config.toml
n_layer = 11
d_mlp = 832
norm = "rmsnorm"
norm_place = "pre"
rope_fraction = 1.0
init = "normal"
init_std_qkv = 0.028
init_std_down = 0.0037
lr_mult_up = 0.818
beta1 = 0.9
warmup_steps = 339
decay_fraction = 0.665
final_lr_fraction = 0.0
batch_tokens = 65536
MLP neurons of a small language model. Each row is named by its layer, matrix (gate and up: input weights) and neuron, and shows model dimensions 96-287. Each number is 500 + 50 x the weight over its row's rms, rounded and kept within 0 to 999. Numbers have three digits each. A neuron's up and down rows have the sign that makes its largest values positive.
After each neuron's rows, "fires on" lists the tokens most often at its 100 highest values on Wikipedia text that the model never trained on. A number after a token or word is its count.

L8.gate296:617527561545516467481457456538410501442529506517543437500520486579509577503380541468524537461526513441566493429482562480501511484451542476496401575576513532422501435476559558556605497527489603526574558481604537391475492518484545491493531601555381465505528504483493490537501483535488427420526500555432534537432608600462585536478488493477480491473448554482475501498546555519452427461512532475486541537505447462524567478480469572493541477499460445608441446508564472439529441466506502478426507536537530478549469486501491551507485427506583510496532614559544558450481562550487553543
L8.up296:594491550492574529507470579615502499531515524502538502510551448534496509494406512466570426492517485497485499465514549478599420534528570559497473525513494502527466477557457493447414561499464531457532520513479477517582442397452538520566569524565532528496491482538484473530452484584546455506470554463507530494506530473458544548554584499549464407585550493529591630394531427453440440524547428506425513500598608596425529530507482549522441584488344440448543536470516515539468532566534494449443495445478550455544458443514403526433525487501410530436535495518475538519496549409479462563
fires on: "==" 51, "\n" 21, " ==" 11

L8.gate682:427440498528433539500518463507442459570516501518541481584523499445576486419493471475486564573525392479397471539515544540495493554409538451475431509651522417536491568452488492484501437532487488456602567487544486462567481559495480494524594565470422425576481480554442512528473393446474451456492516578494465579443495586601499528462445448543553567567439501453490551551477534475500507478518488488532536423511462543540411500474472562512513586498490460516500441588563503434489602528537534458464526476553430598501502490549518473441546522431447507527501456512511503507476512515467511542
L8.up682:477414463560539472484472476527426507510571498584550563533595467465459467530474497571552510543470482440550545549506504478521511498440397471435377463553501421589444557470474415482507456494473518435540559517506522507571385539574509460545530561497475464533490450523510489511453495456416452506573492457468422451429484446506640478463507512525464509416493542427493410491465487517623492480479503427487501493556483460425490509502488546414519484519505452459449564556482497438479465509464481521526515452554457514354404602535509504460572446408468516511568526607514537584531441436446434489
fires on: "." 82, ".." 4, ")." 4

L6.gate493:613395523466572572498438454590598532465578454478485466448560481464462512404511464611524516553467529536492558505447525479512497487486507484454516599547513494576520588544570540444476437511513460483512442508561466515474483559463560522556517532550549523602568421468425445501533503502524510415433512522514501492522510565533486482499555566517488527582479467513419515510558538508506476413376500496625472438488496500562481486558530518461528540542496537486428407475533575422552501459522485491505394518513457560546482424532466544502572483486429517424517492461540592481360429517532552530
L6.up493:540414470390505532438531436505541504465383525483569483494476463421491513539533574465579424534515450447483491489493425532461606431518500479552502480474558535597426505526476525478423512579513485542616532541542512481575516487577516404520493493570532459520443488490528463488554619566449530416531529422466530459472497495612551622543514458502523511448443496504474432464499526542484473600422500479544487487412520572584486545500450454491507496532523382561536450499523486547496540538444490461540455538445488406415504548547485510461479500419520619456452485467623563578538487491636442511
fires on: " ent" 23, " rep" 12, " ret" 9, " bre" 7, " Sup" 6, "ip" 5

L3.gate647:357420585482520514430545472544527595521505492517579512550534536473394453437555611439539561531512492518467481550493573539597507488581530421514606447513554459525495530555588583470488466382513478421441472507499476521557523571447408547490498550542415552570458484528544453483527496465523492525552522549516522496521459470509505539489474527558510563584493513606426522539587555491490552462465474511532529503498470469539560489429501420544499515521443537473547434542495472518536476619504570548476516528378497602468477395513530530501491483535554439510518455521458502523583384466414493517
L3.up647:485529486482531486426497521559499438451489547515486540514599491543424538457517452472481447493471530516540372539506528468450473625499502544476446406576503505534495388443564456575666617464456471471580578441526543531514481596507594466528499545508493566519497532411439496453462489559526515467476585456452492401469479463574476487453524543537440466491566431401508535468450585420476550531402531471506410443466442524480485497503460438499420476522415581493476575501450474527445519442468485525387461501415465508444505561494587504418499531399561527521496425575445444500460445518581489432
fires on: "." 20, "\n" 16, "ast" 9, "th" 7, "eb" 5, " to" 5

L6.gate508:467540493493489448489411449549503410504628509464478456479493522498549566498493467484465541505459453533526509517503499509494374483461509585518452464580531471451438475465528528477451444606441532524442425539498474492506531470512639440519536520554452534521537505509615459571526491516548439468514501437446494487476443542480526517551593553540500543574432519470459529515587536521583543446436496442535427490546534520529417426429514440530469503488493487539573487519487490544544502385529457432511531515490500437470460456509469522501501494674520485533558506526459504536503491527619533473
L6.up508:539603536546513503551495470484478388580566550567492438539509432561565538504472548436515546506562517492473467508506512476465452456423494576505511570516472464506525575552524550455462488488426501481399499503563521500551527513497468423402420487521523564591559476614529429592507408414483418573468550545478495500510612500582511522493560516487518574456496470470432505532412488481533421428517445499458494524454499519547463447461437553458512543631493554433479512428471518532575481476486583460519459533493490505521486415522503520529524409536542564532558549493448426564480426551482433477
fires on: "\n" 76, " 2023" 6, " (" 4

L6.gate467:547416403566459539493528501470587516445513514470530519607528529549592453459462527542514487428526566528510494518426490498562507485375489586494476520603492472534474479548462509544395477514490513494540456506481621557611428539432517533535518492420507488554450547549595511472498491526493465488472517509509552469510486590544438538512498484525419466553518611486499564545537498483494448554547471508513517506458555580475536535468577415515469517528476481451533585561446501482543506558547554553609468555522509530505471523505520492440604472515440429501486523502504511441500532452457558489
L6.up467:483404551568442548558499482568523511521454523582507565561491552405529404457456532511437468505512465529471423427462617470550497467582564488565494450577443494534359467490597448448463455437521577423438581526494556466556558529413490504445478572506427531539427597570501500484592608465499523523521620545534539469469504555584436537473456467447506422451532490514522565457536469514453496514471478546466443501523551534533630463501564509474457538518536463454481514513471569529420429496511477473521463564540549454499527442491515494491519447443521517440480502466461535418595576504549426538
fires on: "==" 24, " ===" 22, "il" 8, "===" 8, " ==" 7

L8.gate625:422459476509440467439472541533487446470569484533542434485354499443520501488410537445469499427569466483429536495453564600522441513418528507465512508580474457508521481506548460431526404475526477436427510529550571471473519556487484442473498492525491467472542478445513520463449508522447414414441500564452482480388552583454599509566503524612409526526402506547622507537501494405418556478483404545435578557332498508471472536433521482503512555415578519464456507580421548456519559503490521508540479527584438443540409533509526552534527517482457517576556559471529492499527495485539440576
L8.up625:577464414513518551421391467408457425460454407574528491583563467443467518432396517425522545443514434503500552493471512493567505554469536565580483493448430411525513517441539502567450588489508577530571632430483515481519526497476533427454449539548419590499476572578469471502515438449466478515430499452491617478504498491564408544442634438547461405514393518466475538469573404520434536500545415418494547524462482417574457488405578445444435502390521506566488596448484498438507454540606520497546451464558507463507434465531445476572466487488527483466633465518572443537553524499480394580
fires on: "==" 46, " ==" 32, "===" 12, " ===" 7

L6.gate469:504477542590535633456456482558484537498567544501455535500509565419634495471481416528553487503498466416458607529452537536453496460465463509542523587466493401522347475448458526493523518420502450462515500479572523434509461531442459541516577524523524495527500538482531564584515444473492521451517493460556485475517475474439579585550428502562420526489438505508496474475516446507422485502581470395489511492457452458461443535553486473553497500493478495416436526635517599536648500546482566424518529529565418575485527510466535507478477431490433520513471473462384467530542469453525531622
L6.up469:599454516501375493493566508562511470619492531474536510561476535553493559489410470388562436470451536464551442481454457477471435563445541521531574482538393470527532504535404543495511447492502481410513479438440528467462517476513431460505579541485478550636459582398473528527477480533545584487412639450565459455562408575486498565514474487551454491489509424520488460570420549442568448419545414549438448469453593529479485491561542572479390587532525405467466416584546518468522527488454460574447513475535495445501426474595536526449523436506495515459506475453504580496452467468457360502
fires on: " dec" 22, "\n" 22, " v" 12, "L" 4, " des" 4

L8.gate280:498476477525501471511471519454512472489524524539460480573569481471533520522497576440414478502527513521589462489484529538541468522504480452515491492532462453549521532441537483467549486490482504464409539524535534529523623493447533572501612486468515471438527486373482475447559604432471463515569483478510457544494476561473453397495448552523488481437626450506481519451484435520472529454521508523457546553511488406453534619454511539488465475469458462504497480489435504407508528572502476476470477502574424663476482516393451506460533403507495556497454536554591419605482481568550507552
L8.up280:539551438482487578597481412383509511661464452495440548472596545501484466517584489522387454571481530569460567437500479624557465463488468566530475475496466463532486540425437582529460492515611548503477560467443553510465460539464596575529473453502517492505508524521494443452385486553581494482604433571552484442527472450476491571476464494434529481453484595520480453479511480500516449523508537562468565486424456501488479665448592505548517398531553485504468498595474461489548553542509468495487533516403457580538467479484539515588533508508450464553534472461572501582490486502564450515
fires on: " s" 17, " p" 11, "-" 7, "s" 7, " ne" 6, "^{" 5

L6.gate586:425453468480551519494513446502548488520586475498464458499424471487475469497481514567512502526553477500450482480529466592438448449582579481514467508496526451542447483572496583507481460515514496482543470456543467519538501530578512568566487419641538597481435474464539475563563414554526453475527527475600517410484566525490542517561503504505484502601480534611516510467437455457570462502439478588561531536392548380493562471462591447563484582508586502542472506549604550459572604484486511496554465516479450502520497487492461565475553575487492527461461508548489504470474477504477513571
L6.up586:490518519457460514452494468471531469446473531544496449525445485482558449464450465543596504578501503478527587571476543518525533529428623541440507541440444378466439512482497579472491441346544546435527543487439592469536448428513465544452515481465475609503509495495539467529553408524473516533535446423542386455535434468506493614477500448497482459534510488522510503409560474492513589421519454467583460551439587458482560541489587475496465516411630422466547472569497490481572518554534575473538456536527536562537486459523483469431421513462548377571481508554438440570425502487468494515
fires on: "==" 59, " ==" 30, " ===" 5

L8.gate636:534493504518491544422520477414546503508534487544426422416439529534531549424495607504510523583486461423475518564423439522487556527460542468476353498563461475452417555402522471372575488576475478484565505513577460528633480520472437511458598558503478567570544484394494479509581520545487459453519503470533470521510590517479552434590577527533432436567459532489522485501523520461517528505488612454499496511470496490462563491364511484495396500454457560430541436542541553490549494468508474482622535475490463450495501489526528450522524513521429450478464462490572397481486518390524540549
L8.up636:514468469530536509403563506457538510523545490487434448440498509462474537429380496501471570495515489545447543605454548462423525517502512479416424534547462438500528524492544462525489518597487453454541448541514555473550559535465465439459482491583459504469439548399416443560581494512475492438489564455571440511506521483524560490491595435518483489476467520434516543502521466512576453447414495478396472540389524393426527493534562556433492494570450591437448465540545577459547526497577459480500409399514463475484490453508446496445486489483459532429452458527537488488471496414551564473
fires on: "." 70, "\n" 7, " Born" 5, ".\"" 4

L4.gate154:542527445490441527638594460499534449460469483485530438477482455424514482504495488525466522525469494467433510515569440529494435443506581474423474479505515374633598445488422497529556423572479445581532516584600474415615451486506563482481461503509512424521469499535426504584481480589499449556642525402505447433490533532490490548519489473427449553488561552458526531516487474536483455457473439538570520490514445484460451527478497502510524393591400490499448525457453553542568436534538513457529491581503514416500464440527472501546545410434534494469469545427537477564495483496428578559
L4.up154:531484448457450432493560477449526473474505554476474489547468449368490550633601417478418468564574434526321426481531522496528507548544499516491514539456400473488536375493429436538500506540399411465519518512498489481478512480437395516502449473453442390484466446586487543496554485551549569501506556400511397490481472545576551530568494448458476453419479483467502558497449523457456517472505494470501561546431527529494503530526575571535507510490560564532498551519545499486541534399573409461459482452562485491397438518586469473589609438526490567479521561412459527503455558507441533496
fires on: "en" 22, "an" 11, "r" 10, "k" 6, "and" 6, "ar" 5

L6.gate728:515531393478488432514460472438555510559483491549456548528473495474569569502544511555591424481572443579541500543419505489588453483479557536454442539511513538557559439512488427609556423504474491462526540449485590653441508563457590451383539494428534492426539500452522566497566434496505429468489509571460456588467529521446472538420511483529595448518458478526588425527511550511489558458510558523522495577487466510500529538513505552457510442502482489490431512561461537515530454514591529552524513464520568483498526482542459505549526488481550472461536454504479473546482518382461598553
L6.up728:518450513603528510535471507436536479477524452448521493527551554581527567453503412536459484459442505520584471560479476476487494402612456567542458561592568569549484441502507488470562491574496540406443441487436439468545393482431548522510455577526473501504600520487511578505499476522431508517487515547529434506438505534426449417450491511453495545437453425562571550472585580369493529528474438453410530555432513439459509399465483446538478498519518548510420479540508516528493474496503500575555425451444379601516539407557460472488543518427432433543568471441543479421492503482595485543
fires on: " of" 34, "ou" 6, "re" 5, "ar" 5, "av" 5

L4.gate228:503478534535477532421465494518493464495482523596489475598515560427483517453509449479492597481484505472479506510491519533452619534458486397490418543409572449445423463495625551490505510527553468555402552487429557460577534458452484423525580482526637440433485494540561483515490481505473477481517477543489439516404522584493484512542545499444555486502432516560505430476473435462537483514479592605507490420425505483443561477512500564551482441483561605522446445598482470481537517513479517549588513454435588511476557477502513463487455452451518523599502539481474472455520554568451483459
L4.up228:383522548460483447555446452538478442458484463563577459528510380501461512510538469526474479543460501466548464454507547539391401464524508470504506473517536542431492453545530573480517483535470457403521455441480455527498523511548472509566556434507514449463416531515494527481464587479531464429513580493407449459469520552561470522626553477532430563415561512500456442487568455454462519461520517594551652459607474528480539419481569464508445555504448480497518550392534478523494496571491495562440536532554538499568514526474505486621548510507534676569507499532505513484517479491563572460
fires on: "199" 13, " 189" 9, "200" 9, "198" 8, " next" 8, " 194" 7

L8.gate595:480550532482459531534362362533511484498479485586578465430607372471432518518506465475419523449541522514564395454538585450543467531488475455525558562511492500387472449475506468446474548560453469529469525534450487414496570510515528509525537519560542520505459525543503391523549485475502450470577510528513504525562448443571556558408513498501425373414377464478503486469514504542571440540518388496501463440482507535494504458459462459493460430437541501533479410436496497466549492481487548434504534552510540522542582572450510512511510432531532583457577555507401426498534555542502554497
L8.up595:435460503392445479492486508552565457451448473455476513506553461442558472455494474536525591508456521440490515486424472542559462558580475504559447528480530538549466490398546480464529512515409530454502562434548491532450460489500398571498531482538512504509456646584581522549509559524526522546383627605487464410523429529436517480536546493522486553612472502572521506440605526478434480460613605450443524408562402413513581561487559491516510450398483479456512543446489570592466506553447519503479434569525633493505491492579496471594482506478534516517462539591487508598558401470496395524
fires on: " ==" 21, "==" 20, " W" 4, " ===" 4, " Season" 4

L8.gate552:499512527468535527427388421368475493500497548576497467462448496515431581477534494562515576508562466417498555501516531432556525581417587389537480534426401442649477464455524492481496562556456499534536533446594474416585533568484422519526548554443486443461426515413463441421500452415358451473518541507473495474514556467511475532502504448526514469508527521524511490495513455478503457541515460422478498526501473531406596573477532552489417493489475465459449416481528510447542444497476494458460583426574454508470500561451522512399533458525501508483513450459451491500491479468437494443
L8.up552:422457531572439473454492421460527450515546494510501562587453402532584532453333514527589473468535460482578545513614533560523459541430487432405458514516439484541513475426496485553534430470500372502605485553566624499552509629547531566527487515451491460526582577495450472491489460501482494475438512563458466495475511521556513598457402448525521539489446562525453417546566525488483522495466436507437493556476414570480548531484539498492482488530461575456477487464573518435464504526518509466512524440601438608507508533501603474527536479521619517497522498566473462476446482407470544502
fires on: "." 92, ".\"" 4

L8.gate196:500474595505459438587489547504527480514598410456495538520540554535510480478505500534507499514563497455590451474548515530475540527490496558376486502529630515492514565455489499461575464434442483437463495529520570415469497535511576484483614478474418470517507471489467483509534575520427433449512448576560441605455546596478636479530442533436541461530444444468475518580556551452577495491465558537522546463452458546551495463439451508463491505485517642479488499435521520401560485531508602543566587525576459570541488516516466507561497440560459488552485585477504508465416451459514575549
L8.up196:452477451528532422478527453563448521509490472516412540482486458533497435503526421404538452455537441535521553588572520437540453500491533449412497443459530460495513570464528548528520469544495577560448616517484439507591487520497578464502489505521559540533516548434438461477581486620528526475462634511486515474511421549576581512461447448503455541494476615558503557555444467508505531518476517393546493470450548529532497559437535513460494490536527495533476531476499546484495375468482669496468408512507504582505477510388526363510542412374597470433512499473443499487509458549526405438
fires on: "." 42, "," 34, " and" 6, " right" 4

L8.gate87:467540485459444496528449434520570421478528488592550508475424504483542559525513486491503458422393466477474497556555543559582472497487453412483446487529439393539580444430433499506509496548505525458468504386527553509474459505474633520541536492461584444512529554434510466532565420530441481464490502529465539514441429513469489447471497493500436472553434555432588468515602480513546493493414484494449420531487501489449438495441546575522438571418598522469422449476472535382597579513540488501489601574561435598492449525484505533537578466486509501472521514515363481521569431451500529527
L8.up87:534424623520498541596516525395386515503544603506446378457529573527495464528489403479496499459434530558508450545485441471532490557492534540517553446462416568619473562474458471446509493543486485470472519426498496500506605534417447493504409418407534477549407503514475404453503496452465501583520577438521433451517481433512504395536487510560561455512571567469466531509351469505536508513466462446487490488496495513452480502435506517450530481503485467477433440460498522486631540466431475475467530500436449556560445548592541587554542525554495629405530563516456498508462524515499426371
fires on: "\n" 93

L3.gate169:451593449520527474451468539535404460456586542528538588594453461501415427519488499486489577569507516401451531529467467419597449478474541541461554457447475396479528539529527451502488547516435545519483411526586517484523542501537571483507529487460548390612466521515481465486530440421527444490490540561494567394468454545508505498549432490466547488561507548525406491465541595509531466542520394457503556497595483547583536429473548513555498456562548608475495438519488602592477456520499595512464521494460461533464526605422526529519604506524523517462534507429418512490463491433627481511
L3.up169:524371492486574406527545462603377573550614499430515510461546549500504469425510537446546538528465505540471559541452464449564493531482528448534497572519558534497497453485460465495506575466481448536482518630386467549485492548556468533512455538500459554465475460526542490557506562417444523456538430464546506440494529467476582427398507466454619488422485578486490569558487474474513496533499564605533543467516467499485464613506509503449470560524494464491519534523427483477459488525605533421599500474472529425363511530452430526473449556474592511561543524588558523503458535541485506524
fires on: "." 29, "%" 8, "c" 7, "ic" 7, "x" 5

L4.gate83:455429512493580523512591423502590540510575550554385471478517502497465480509510569542467617538469506446534547450454565542496534402520436556397556358476493512537466633509459482584517500542536446466531510541527504401500473577529478508574546418513535486510560496483465468491531483448495462559598508405475525506478523438432581462556513478532441492463590469490606537519474471462534532507394513448509513505482518538405509469571464490467423571494415517477547495529467547569515483550447540523484477482469492517328545610437540519596415480487559509501540488510456499501530509520488467386
L4.up83:436516499523425468499449556637552557545440491482479510616473576405486518535523419510534589492479415538560475474511440585560533460582553494595445471578525495513565483457397403533512478492582398463492538480460452497561579476450515514491543397556501457462590554427493505494496436394444519573629473513509519550422468525555502561507502595511514460460450471566585533504518514444491516406419476396594457488466455680505492558468507595608592481491459449431535493437463522546538537572433522523487462472529423470572525504531481544538593467488463552535571428547469457533491495464493540509
fires on: " gu" 21, " Gu" 16, "r" 12, "u" 8, " seen" 6, "im" 5

L8.gate111:497480472508421555513419526515429546473449541535584419541572487511393507489468496508469463463553503350388631548500493449462451434479431452491524476471517481510501469396477562520555472531468524578550573465570504410498492576571441400503555551554512494454485536470618418503427567476474492494498446580525502575490535484431522473516476521503508448464571562504606455442460550484526535434445526487525596510495487541516549508413435440545480477498564395410486529597496668453474516476479493526471581560561529561565358468496528509503540481477493515570558559516486476540462454479479490489
L8.up111:562506585497532528507463448445628455555543542531603559451467575474520536464516508447428538532417501429556588521452468457406546497432527478467425534532454536506510500470409520483483534537447562496472474455486492485538469509472597507430522448541533489448477523520536460584521478543431479562435495454530434494465435621477509493549518572484482427547611549445557537513458553418474434470570476581482374551463521489364516616475503427491469481540498524416403498476526496534602504441455441483468582552549486446576512468488479498551529551590510516478537590509426463535535472523412424471
fires on: "\n" 43, " |" 11, " b" 6, "==" 4

L4.gate783:457538429487414478458550451516577520424562568485352552475503492481440463554511482445471480503440385517558473546527446450524539575475575536529430473503611463521512468424539470540502520480425456411544481473482502559472406437399431548565490525470617482426476492429505560558494531572474494461557533506475507414503539447524569467550561534429498521462465560596522547418538531510506487520542530532519513437431507605525484458532489596526474522437387549537465418524556499512537513486445508545472518503510465545472511481578450487470577480551457519412481469548500618548397459467486449537
L4.up783:603532476496463494541467423473485479534531451522520532417539457493480430438471445422523497558445518412521607522523506531486493468530544444416442488481564459416500453485570516577523522503461565495549464533417439537608488493507558573442471436468586472542517644545403510499511514474512474496575408442470427480546503451429396440480513495548529483437480500444586512413511472489459484401478488423535633491522470411402513510477476577485459536499347476496454493590508454458474457507542501453539438402523484479540446393477439500442452457462498501570420550533491530509490447491496390481
fires on: "," 54, "\"," 8, "fic" 6, "ical" 5

L4.gate521:512528534525585409560500475544528503545459549519421492460514464519466475504524496554546520479497490573580534531602461482509527563546408645438473482488397495517503457443504453551475503494446470494469518528513568538475491495511466515463487473585511614489496438485475340510535494519561507574599508480538548562564420505507596565550606474527488504464485534434553508531486541467559430580678485543419533485529452477522458588558481508514466453445553571478536513413539538531488509503502488491466500516627482500422482452508490490466335563478573548483436495476542464496574454437522495583
L4.up521:477477504527483518490516397540489436479449530523548532478543521520429517461429485423467529514528412453386511494490561599461571549536537515442571527546453467569494468563437537504452527494473487495428633628497486502539441462415423539490464477519505496622520523434432533544491558461574510571546525555524492520543430514502386478446442482476389497461520414428491568541463598493397517479473555538379537392459467554507461429555452546432449557478471575503541506514474527467540536472541449557474471517503449496405494556516551468468457543494574523455538586482487463535542446500476559551
fires on: "c" 27, "h" 18, "H" 15, "k" 8, "an" 7

L6.gate752:559510510466559443511473570484514423543559577571404461413499515390554483549513432473555485537477558456455565580508493422543462494365545513375513515500513553456462464502475485558520535589463522510548441448480555469428489550588542577427512437590559524401494501448474462626484437516506472483557540539544548555396414534438506506451544521511465532502486451485503443545480500477493486556497532525592448500394519528494523517457594519540538514439557558458460489586528612582559561450508591426543525454559596545478557489480486594462520505480557587545415547582491429607504405499495578531
L6.up752:452524547530582554539473521476559449568547481440470566531503538421467523589367461569514528508518432442509440566536481564527613461558506517454505579465521455663427466493509530546562453473474455479410426441487381468436432516490463563498519501478448471542531477500576431583505487466503480471507550536492551527478464461503441451519607566381409528542456379501523447395535645407521484522501496536501422460534464551496499523551584560425508388539494536430553503525425581509471471483534543478528492505483533584511528557540472511553485460450483435478468485480554406565454461455471514579
fires on: "H" 26, "h" 13, " Z" 12, " W" 11, " h" 5, " w" 5

L4.gate791:409476512560481442567479519544517510511509523478523556477455504492547467460340539606559514511451512383527548556427529528546532454508491568488481579474493536458477403489444447521542452518439521532517513493551479480570517545571630450464519513454525485568502548522457510494585436463524448475465506485481550517471587496547553533462536522594543518574440529532532537436507467586462530464504535538471428511474567438441546531580435617530476482558420501462595530495419535560550452519582496467502432486525552536485486456540453512553534361429474521443595440509472579487416473489528525470
L4.up791:455558483496485537362498473529592602496572492470465497449540436492537562538511465491480490420486527488573498492424497518512498547564494630512561489454511560500565488427455479511499546499532429528486608475579438471587543467542532420525506453469456420381508579482470487583446554583482528429542545458519526591572480445525450441501531462539432491458521554528551500409604440498533503420439614520449486446452575553509478579484451523507461505488423522442559483485389503493496561580456383541472469470441511481508526567627521496481527545539539544509557524456477563489474425528542460511
fires on: " qu" 29, " gu" 19, " Gu" 17, " Qu" 14, " squ" 5

L6.gate451:442532570486519508462488547488515564546502476545526518585430444483656476483463552608508576428489471550549527437471588446547481555454580530536454450459508505506473515399510484497500516484487530503564506497499536546516470554563515501484464545502457479520492515542587365568576422461498449414513462552457509509526568442414575590600536580553380523631498544536583500495538505515485537469475508509550483496560614520483436405472497511532499459514451502518433542567526501528520530410586481459557436459535592454564514513574470506409575478531464515510534553501478510488563515395450465515
L6.up451:529492393600395470508526520501515460421542463578564474521466452537619567467401519483520494416442476494579444537508483502496552482529504528449565498499487497440463530599560571622441510489414637567519522513593486430508553570482490552432547393514591513515455527594489460549490435545432496522419487536457537501464526496499525504476577492467458490418529397476446451523492434554474478532477459481516532550475432422404568567510583445520475470445475507529534533545453524439531488506520418561538409480557475467408491441470538468543440446422542470532642508578515511468520507523517530572
fires on: "==" 57, " ==" 24, "===" 7, " of" 5

L6.gate767:520534530440542417409554466525490443437587623519507557587501452452485409444428562512600559630538514480495463500481490532540584511521486551415405503624546533534505433555521503543540444569581532480537503515582571513446452395472505487542516443410494458449517471488509464451390510513555500498451546510427571584600577549551495436431472484598447522523490455474508440512481493486613410511446531593490504492515552457529456541496552602533466450524444489475486557499439579439483542439545450519539476589530486481464566537505483531551501489478474542433493521524514479473470481475489580521
L6.up767:525546468456606505424510447408506492538538540423468455379530488551459538411498478466521525488436456516440518473498511501469592414538586596511501493494549478555526515621501498525531466465538509541530488464447516578557469505447529508546516450544567519600464559536452557496496517465557563478438446602508450475477456455596544496495434487468529530462509528439497476424524555469583581556526548594464458450515445566578495491443507544582492457440560574530469495493499582425490546445480456548499506585534455454580519386594490485649544583531485595527475447557555498459497553492513515423
fires on: "S" 20, " Sup" 8, " Rep" 7, "iz" 5, " Res" 5, " Pos" 5

L6.gate132:438530481549555524541399490459445532502518502455456463560548487346538530557482498530515507561523472526541468474541458535538449448494594602558525529547503502466542565435490386504498448542478473467505633593520521477557464481469520517502467414478566427431509465450597521524477407461449393466442509451535563490538515519552471468509501402453496464558495462517490496536495514499550459440513547537529444455417558465498482367483539467484501504510482496566552510478460530531474526480432501537503397514576526447485508515554541527526565446535490505481539626463476617514396557479509468572
L6.up132:526523449563599514483522390477478451492544530589564503530506480471531516483520470538452460533450461503435420526492606554535450427520450523520505472440480527617564489571527474525451494511503532441480497516591511436573410565445409535519557380454547494475529542449528526445562480372482507530522503448532492558453534483551579482508439491451501391455477494540487546475463506456508394483520451339490561504473532699538497468459501480526488503401582492520490495442475498472476515472556537445548518498503513393439502501538469482593503471562392372444574510540535535515500530454478546485
fires on: " Par" 23, " par" 21, "ar" 8, " Kar" 5, "r" 5, " Mor" 4

L8.gate122:518446441446566525582513527454525439573514476559405385490525467427583532504553586593552521484539529556491446456531493413498479489494468519483411534493459535476489560544533438539523417578467526532514548483393432490542562487447524476499438494421538517556516462568457383391525445568492484480495460438453546528423447494501511523486551486523557478452481536468389550524576524507562452457568505601526508495535476579442601516427565601487547613454441461405536476450470434527534492534539568490528451485555410585447558464556495483513585397468501447552508527466553492452425520447470501593
L8.up122:525522361493450546597465421454540490609584476559478487536557495541573502504469495529475465573465572572499516543562494408437429534486442555562526435509528530563487540554471499518424489537545480500460546583424463534468554530498465495525407466527557449545521512497491482427522464482485520476525520495447472490570466492542521670443449541474525578505470539493463441442453491563524501523526483489520471375473583578492477633489548625554472552553482527481466547436430510511505513564551562502520473472495469504543436538507505474390469482506580581458508500377539451516472528494444481510
fires on: " (" 16, " p" 14, "-" 10, " for" 7, "|" 7

L6.gate546:506584475603526540418393434523570514480496481449500511459520462498499529518477492528487462441409483401476517527455499501514452520451552511493593488551545497556423478475516480608481534511455425515422469529446456443497514603566510487533404502542483563428464480417517565466471531584530451502519491521571427586536389434528550496599429576515557487540419465587549558526532488483425440432494532544499530471505419534466569473491439538482603482559468503460555423554517559563529488546376506440629468418571405449519486520551453555423454465452540475403462490574496463526528457532534490455
L6.up546:441516508586433431490552504500554575467543546557497508598488533423465439480453498466589606547469474471462506528557533512575479496458485507497517568471503483584473449486489503491627461411600469539475434488470546506496509417551472585529404463496516509504547459532523517458469476447446544627471519564537496552421438533576459506576373505583509469494503517563435532536541487411526499538477456455433455495530453522551601354500491522361462532468427550488539531497434436548514501517447429531479477467435456537411511519577462497489431529480545473429464530451440529441492461497511534490
fires on: " Con" 33, " Ex" 18, "on" 10, " ch" 6, "i" 5

L6.gate544:512448503491465408406404566553496497453483463548457380513429489491591551557519496520401585544503494476476552543558517522429500517521466477591541441493617455498450522479538430549437491516468433496492475489461488558454496568491484445501503476440531515488511540487576505479534505575502476439573515543594485507414522464521555467581595567584598487465464539488521503484510467531402468512474532544516482543427500484459449486534529598456496472461395529366540478510460488475469560408445482493431622380429475461524587479516505516436429534430436466472516502546520494499450522474573443502
L6.up544:415462497441512540470470506526462497415434533443520402385520420501528483438410427534489451442566545537410577617498567527503534442538446513587410429542544511572448575552506568522447569480444467472468477525568461506500471507440553421520498552384539507554566576478440533464592571588560494430457438498495412539464470498503414444581513507479585447517518489498476507455594516443497397405486509531510512527554491579470448441516534474483536509522572506520461521500542488437555475513479467571501511454547479505482548494495417454450588512497515507602474511515519435458485455435546464548
fires on: " 194" 24, " 195" 17, "200" 12, "199" 12, "198" 8, "197" 8

L3.gate231:509545587517555553484483477556425459485615596466461531483455609562557490504562430459528459459440454540551569516573634449575466521437467486548565482510498496435505481461573468580537430554484510494540473516464535514505466508484492570470526556516536556491493573479460484555455484515486535395517543430513454447482545517558460450488433459456515533505496471459558559514481540438461462461459513507551524547379478510463492475527416601454520496530378474583497539513537391487481432450479432550532485475465472503493560441467460449542583501593520566466487531515411519366482414428464453449
L3.up231:551449458583479496529444487558513458509543505440502540544540539554471456532549538523535485464483462490628509506542479590478488508447439456544504534483516477444460511605584536560532514510474557521505516454461489502534416554517493564457537516567492561464576430556560425510474572415494456547577473487570463490460457489462476568472458570421515504511497514470560471459498562402486510472482516480597517464585523536482478452535448616480530443578506436521530429529570444570589488634517568605444448524491394450353543477513537501465460579553479528489447473500466528455472468495527454468
fires on: " –" 46, " -" 26, " —" 14, "—" 10